From a checkpoint of a small transformer trained on Wikipedia.
Architecture: LayerNorm before each block, rotary positions, no biases in attention or MLP, untied embeddings, attention and MLP in parallel.
MLP neurons of a small language model. Each row is named by its layer, matrix (up: input weights; down: output weights) and neuron, and shows model dimensions 112-239. Each number is 500 + 40 x the weight over its row's rms, rounded and kept within 0 to 999. Numbers have three digits each.
Before each neuron's rows, "fires on" lists the tokens most often at its 100 highest values on Wikipedia text that the model never trained on.

fires on: "a", "b", "p", "n", "x", "t"
L6.up1321:516473486515531462450491490499469526514479468592516538468446507489498440478451503505475509422565502478534557476462552520484479471496464526486445585521512569518469538549469479537508545498545608512481514546518503593507506524390470562457537399522436562452445481432515586548527497519535532524553536511451523458509499581525469456479484452526429478520469471530538477466505422598481567487530
L6.down1321:486428539487498462494471497411518540494491467412504476552514515509461512517538485601540542472508484491540522498525506552450536531465524526510468434505546535516450508506531447533428486511523470556466481512584538497439510450476489535469444480466513484520513495492514498523483563450457539530526506548531468426453458461465561480446546458452387514531486443477479474524491557487418593453513

fires on: "l", "m", "b", "ch", "n", "k"
L2.up1014:527475420514435477584478516504457529563528532491461434481488509464551434430469524490506572427527471512577495486460429470445487558484468630518504479540477497544417477512453542510520548500521505488473541522563478549522533455510511484453534485515530502525492446484484481452557562467554496515524518581503424492472536521556536466486444407493527501457540561534510506523442511504490426496558
L2.down1014:503450428478508527467538472427532530513534503472444510497497524519450537514498456629485509562502502510524408460463526547546503529438534464513455521538426528511446496531482502547469548484505438499512560543523496495468469420460448450546456471513480473527533472516462483550595470503530409514540530530509557518505489502486567544465555516493489480481560528503404524515483440510456522471557

fires on: "l", "ly", "ically", "h", "m"
L2.up610:488559504470493468536529492568495433489521550521462553475492494570547556406452547527485565454558562438531485504451530522565474460487426559480460430472508511534480491457589516524497541507521468522444542580465481472533528524487537520531457538553522474532420464405511488484476448466411430488564543470525530495491501569493556486518476454478468543474433458423543463546498579483487452493466
L2.down610:552477510510523488485491570518485498477480530523538513543564488480486492513499452457495481441504524555534468447541576519506544526479519524453441535475540507514460540454452404460506433478448502479443526409453561460470449477494502566466486437454457511435494499476524507500492528500450539522523507577452482488472500461472444568476521548527507536456507494552488480403413573479493489570471

fires on: " G", "f", "G", "ct", " K"
L8.up507:527488450521457484534523533493548493495452566501488467440445487500547502531547512589428513482485578482481513525522437472468423493419551551489450506482405524531462446487485500562512466496481467569558513462520478535513483414582443516433458508498511561551521481501544555513475441592476484498517504472511537453471528523553569467552537538485493486478537452491517519466529562504499448476494
L8.down507:577583462460459508485439513490485492545509516453519528511528553507427522487469509615520503515495563489523468483477505507471517489450445548432446431569476442477496528472490530529514551478561453511552513520506484455592577440526522557585479533521484448484458540479511500414436509491476560512554523481556496511521558524455456494498543499513436549452449557510456454476516501428493576525502

fires on: "r", "w", "n", "d", "t", "ad"
L2.up125:441535496558490486455531502547542481479516476530385464448413528544508513549426517461443507513632476584551516453511480565442503490489517543534481452497529494513531594521508512558421486485484532491500410455466548612479540525487525553503480466490475518452453487486475444522584526446586527562436527465520402528491535467498490450499492426522452480527533452524489532592499515540505518486506
L2.down125:496472568516480478544570452478600534444478423515491484470460530512535517530467526467523495499551505535508526497491506538452547542515457545465532544444549552481487522482443416556475472476520485538499481565500521474533480531492437468532500533522545488585542448450551472517466550485506443512514528530453461478436484485460441436508492488496546528435436480491495576437536476466456474522585

fires on: "\n", ".", " the", " |", "s."
L5.up833:458444420497543461478437559505530474513432535609532521479486483469529496554454508474454481554499448495443495488503535465536524493442521449498405510458533522555548519497415622483471549528462480536495500479493512453474478538468504553564510567476471507526534552500551451472445532504417519581475581455536572431467461481450482505509513501482547463475485538506420473582494520521459477445488
L5.down833:540542516475459543462494462495533497602504487437544559480522476481538511523470526612497490529533436534501503483499473491521507505523500529492453493510534501510485520467457788462509461426508496480466519488568495503526512470481404504537567516476482480496553563479521476526520491540577467465546524479521592546556524516469480502512483510523484513489532493497495514506447435470497528514519

fires on: "ly", "ically", "ic", "at", "y", "us"
L5.up433:540546544521414447472613542509426499464446467470489519534521567534548521510511525525483487501482487513534529508489511443516544515516467474513500478560473436539465522544486473466491488571460490462486453533472479399500526504563521522554524439519482478449471387530507459480476637557498497462562544476506541537505510545492519496507487482458494485543439561487517398498532511506546546538544
L5.down433:489381513507463459497453474561472526500568481452499522558461529427472487523493451449440473432564495508479470492522476482497554576496569464493449562500560484546548589487500414519539421504469473487500518487535500561460498508478506488490537510491536446572467517471497499487517500491439513496529475569486515454497487458529479591476451554481501532515421491517440484463513491595454462483531

fires on: "im", " with", "ing", "f", "es", " central"
L2.up1159:431408406453494513520509487502490548455426479545574507394448482499460577461489487452475476540473453518504551523505493466494541495477472501567529532519514551505489512514451553480546496555463497442482494489522513510445471490493480519482494516630564546516531536485493481541441454500481458510484515477486464457466517507465485551545529506530519512524495560421420548429471488564579508512517
L2.down1159:502573545490476481465516508460543450538556504548463455465491554525467470512557537421436495493442468484515470502513486472556469490539466487504556523391569559575486455425481407565542496484522479487513422470521486482505447540491499557559534420532483450492523499545476537489535484538579497488488510535467473516496439527504496608427534616569551493470509498496553434414539517463486515549520

fires on: "l", "arter", "sh", "al", "h", "ul"
L2.up516:517538534470520524527571495505504496550539514507505479443457502561476541496421440498493491452541521503496463519452519519522538521521446534487498487514425563523460502512522483454439569498500541450463533530495474480465507554466497516467514561477482504461534430533485482454529445555410471543538441510577491497493488422505503561512496508447535534473495473453457474524496514499560445564541
L2.down516:496499498459520531513509472515489514515468558539517520454465490501527525542439523446546547550509527435467466492494506434482485581395412461500530545491481482447570456450498519507498471441500486441496535518455540472522418485479598489494518485403441532440547542544454460474511485493572456530532502550484471475547530515534429548478564537626486552493541440501559432521472539475499535509499

fires on: "  ", "f", "ct", " short", "l"
L5.up332:441497473510457452465525547489529478585533487479513499426484504499501428554455527476506486522496517493418635494465488527508451474435523453496448517443483447489549473486487466531581464519477468483548494505511364481553535436510495565503543541500606500513457628464492483479438456490544502506521539481477494480473480505535641446527500454531467519509492476462513512491485498433484469473507
L5.down332:538500501510495576481455446509526503563527446520598476523449544428481494470487542570441480464479532470522588495496463527419451535497439475498479573487523422471456523497579490419458471495446488540584535510419479514530528495509564458488469466507496498536485539501504511513520468538509505477497493479470540453511517512504523458536493444545504476404506496541457486539464440502509429593487

fires on: "==", " ==", "===", " career==", "ography=="
L8.up1141:490437425485488508466578479490550435499427477487515496497492561494502472544539503603471503473483445494511522487373495591593491480501518524486452541552578540490541469576519482478498500517521553545456458475515498471484471560573503477484514490530468506539509482517499530521516446542620567505487484478505507512465522512550501495532458513452485544546546542498523517488483557546568491529499
L8.down1141:502472500558514438443520476507430524509467513456464496464496425481457516462523478552560470545452483445471557515476484472466425507501516596501475519464568558505529448509495532477470551526514505482486420477481533530517501477498509510474497548594439511453629485525500486489551500511530538510459523579471423496435566446533574523458456550502515485503530415460484470520505567536494515500534

fires on: "th", " c", "st", "rd"
L5.up1457:579526572514529524479506594498529472424517530488458499499461455540517559365538516550515542427479442552493484529460506552485524489435459546511456527508461506537550483526568487534507542528499562441475529395464528488553491467414523535500483516509482497463458518527448575543513557501531512584548533511503519455418414567469417518522469493455505503507569566495505448506510479525489511588535
L5.down1457:528505474503475369512542545491465497524528577495427492529457519444541490362488468561523480478498446534493435487498486540472534467493451449476545502480475524480556494533492588481486545479499497535540509490489479514539444427483471500592521505517460553479548538493432527435522504481470504466475551513497533476491504600548578502491510500416518497556459451601487535464458548554433516544465

fires on: "\n", ".", " |", " the", ",", "s."
L5.up922:441463498473570451488491536488493474541482444578471504445513490480507517558488535557501427506528465491480464436487504462544497543454454389531467481470516522532478507489466581490443481409493506497464494489468512433516488500515481578568520521522585523475572522534548503426513488503390538518501615459487535447496522465478447498561491466518517508484541535474524485603466512495437493459504
L5.down922:469520489454549499465474516499525481548485456530519467429499529465480455564471567663511421533493448489495411488484499466555502475439483484574449509486446493615526487535484667502502530466529518516486524486477519470478481416509485500538550541521551499479500529483512506451511512490435475531517523459513538454498447471523462495554484510527569466584509535505489533584496489483440498511500

fires on: "e", "|", "ir", "o", "ed"
L2.up127:536507549543479528565426482593535537453567504490502472510526549513529485443479446508478429442535542534515497516512545472512494446508504450466475451438460483538521550562551436498434467477512501433552550525516495538429504540539517520460474495449462456506497493550497512486498499492424529436521645508529484511546499531491560546536518497503434546497557482552505463458394507523474472480485
L2.down127:536477447552470542501481533475521604530501477493363520489526474499440529461494495508453426463502458522449507527559466533496473492446443514484500520540536444479481535491545444499514424579567471471526543364519538499562402473490485482461542515504517465587513543495520478525493463481507495487472571520435474478523485487465499526492540493510463530520453553508517518492507568562477485505535

fires on: " P", "l", "ol", " Go", " Pro", " tri"
L6.up1260:528460501509500493425472549490495500487491511420579538547520528456514516491456488466527459541451461531509513526527455458524453508449446447519570523512477488518486503479499490503513504517531520527480530543555496515486488518462539532449523454550549399596481558511467474443516518418524502470504487456563415464540572499575495480514524536500533442518506527495540502501453480503525481463453
L6.down1260:454503504474538474449525519465524439437468580483515507559510534579494560448451488446484560429404547517514513429514550532445498499464527507511608512518461452472505465495501529546475630550487480486399439519461515483514475511534477513544459534475583460532463549489502490498497593451511446543454506545509525471522563516495373478464500460431542479501505534440505516468469498510527451484533

fires on: "|", " the", ".", " |", "\n", ","
L6.up626:463476478487472441512572507479519460527391492561503481477503495480459476561520533553505517509502446491431480486524528467576530474454494524541413517497488481492487504545519550544531535506463491507447543504456502502506478457462469480454526484511591470506571530533520474478441494562496571522560539532494464472517550467442467519524599465506537472470498455456508464526455597532424569531494
L6.down626:508484492552465512518496464536480523536526511472486500464476501455528497475524449654500519473527473508542431397439507523536467517465526460546510490531489536570447466483522584494475488445562553451529523425521469502446485552463455524548558526443558531529472524420531533487571500469518427493464415519464541494492504482524448495493513476538407467554454572512463564521535461471459549478495

fires on: " of", "===", " both", " as"
L6.up1212:476500553527501519493514518584481501458433513537559465444494529540509503528496495489539498520487517441481548504580506489441503384458488405479540424502429511502557473564553553592507567472451533542505490566549561563502536587432464491512550527537530553565509462478511569450445552422501438559490494471561440510464544379492443509505459535485520496547478543580495497521528535484442475425461
L6.down1212:513520480536546472492564494467484506498580459516524465524454567407480559481468508499528435515436502467498535500534431520470519539524527525516518466512472497514510509555576533497485519524490491433575535490510482498497476598570465540481470461428498469496536503503488477459524493579491513534450472541465502491517493485517544587469551558471491471499449565578454512463468477509504543527492

fires on: "\n", "|", "ive", "ut", "con"
L6.up569:524481479511567517471473492518497538568462555548521561567477477544504531497497463485485506518530468465500507512523506521464639483458452493578530497447475573526570471478470510514462439509457525530520562461511418466510439561533503489496586481542538528435497563503513505494466481521406515469506518520561476445559508553508501570527528539487535458493484485563524468580468481458479530521494
L6.down569:486520420527466543529504492519451463504484542496565541556497563484533502514529447609422540498522546515531457498486414550514469440516448458526482464457526427450468497477483543557496526416449492442505487461525497564506519471437467471560484463485502521491543480491513521540544520510519526495444486485477555532618454523501428492468456463501467598549445487470513556469489450592552561602502

fires on: " us", "e", "ed", "inn", "us", "an"
L2.up752:535452494478608521526517542560457499481503506457500392640552545462495456464501417495514508514515522489540509510509513531462520552503504627486520539454432456516586467538550510486515485553538458522511581515439474492512495512527536535467502490506539440514461522472520554467492531427517559416427522464509485466499486457483490522542597467506506538505476483512580487532510510507471462479479
L2.down752:569468565484540494518534538497490537494521455430479429452465496475445532489478483493498440491514477510487527506500476540414452477494529499535466509559504408459516465545525466492548513493539558509484541507494466492513514503478548447481474539512551494425456558491537469495520510463537532516442496441547500538523456542541553603492494511605557532475441510474507545467533535525464554494489

fires on: "p", "ug", "w", "b", "ing"
L5.up1529:495505499542489483544546519468500640395511487602470480545520503474497509523456458524502557533475476466486574493498517538492487476441408605513471548490604524523411541540509480460551494442475496444558523580483549472501437581513483461454574496473507539449436488534499469561496566483486537514452474503496530504466608548476461543505516459489508532483493537531502521460489516519463473532548
L5.down1529:475453464528515499532437472454477453428476503408579470466514489494452526456479502642489490495457457514588487422516540550499505496479538503481443444559462487555497540490558540531498494541461564579533454475536505450488482551483479495543492525551509515522486477566503506490499460427499495520573532397459489513467497502437488473480516528536539469514500469465511536446485411447477578507588

fires on: "\n", ".", " the", "|", " |", "s."
L5.up292:447426535522551500477476550481506569488506455512486520447530529527516463514513489518457448509492459455560475483526537464444530460494467404520465499405435531564484519550534642474478479393471461534508518478521514485553482550473458522526543500517549504420577514504553484509501549506510527524507530463449503427500493523525484543508560502553480463508495475535514452567507540537550532460515
L5.down292:432418539548504476523536501487547504486509554467447527488474521487499457506519483531456514496523483508470466423539496486507531543534527467467468523511460439437518451519466808546472492481486554489530516439522516489459544519498537510562501445483531532503514522470477510501501487561485485475508496583476535547513530463529485509479463500452471486452435430557522518486454472439486494579469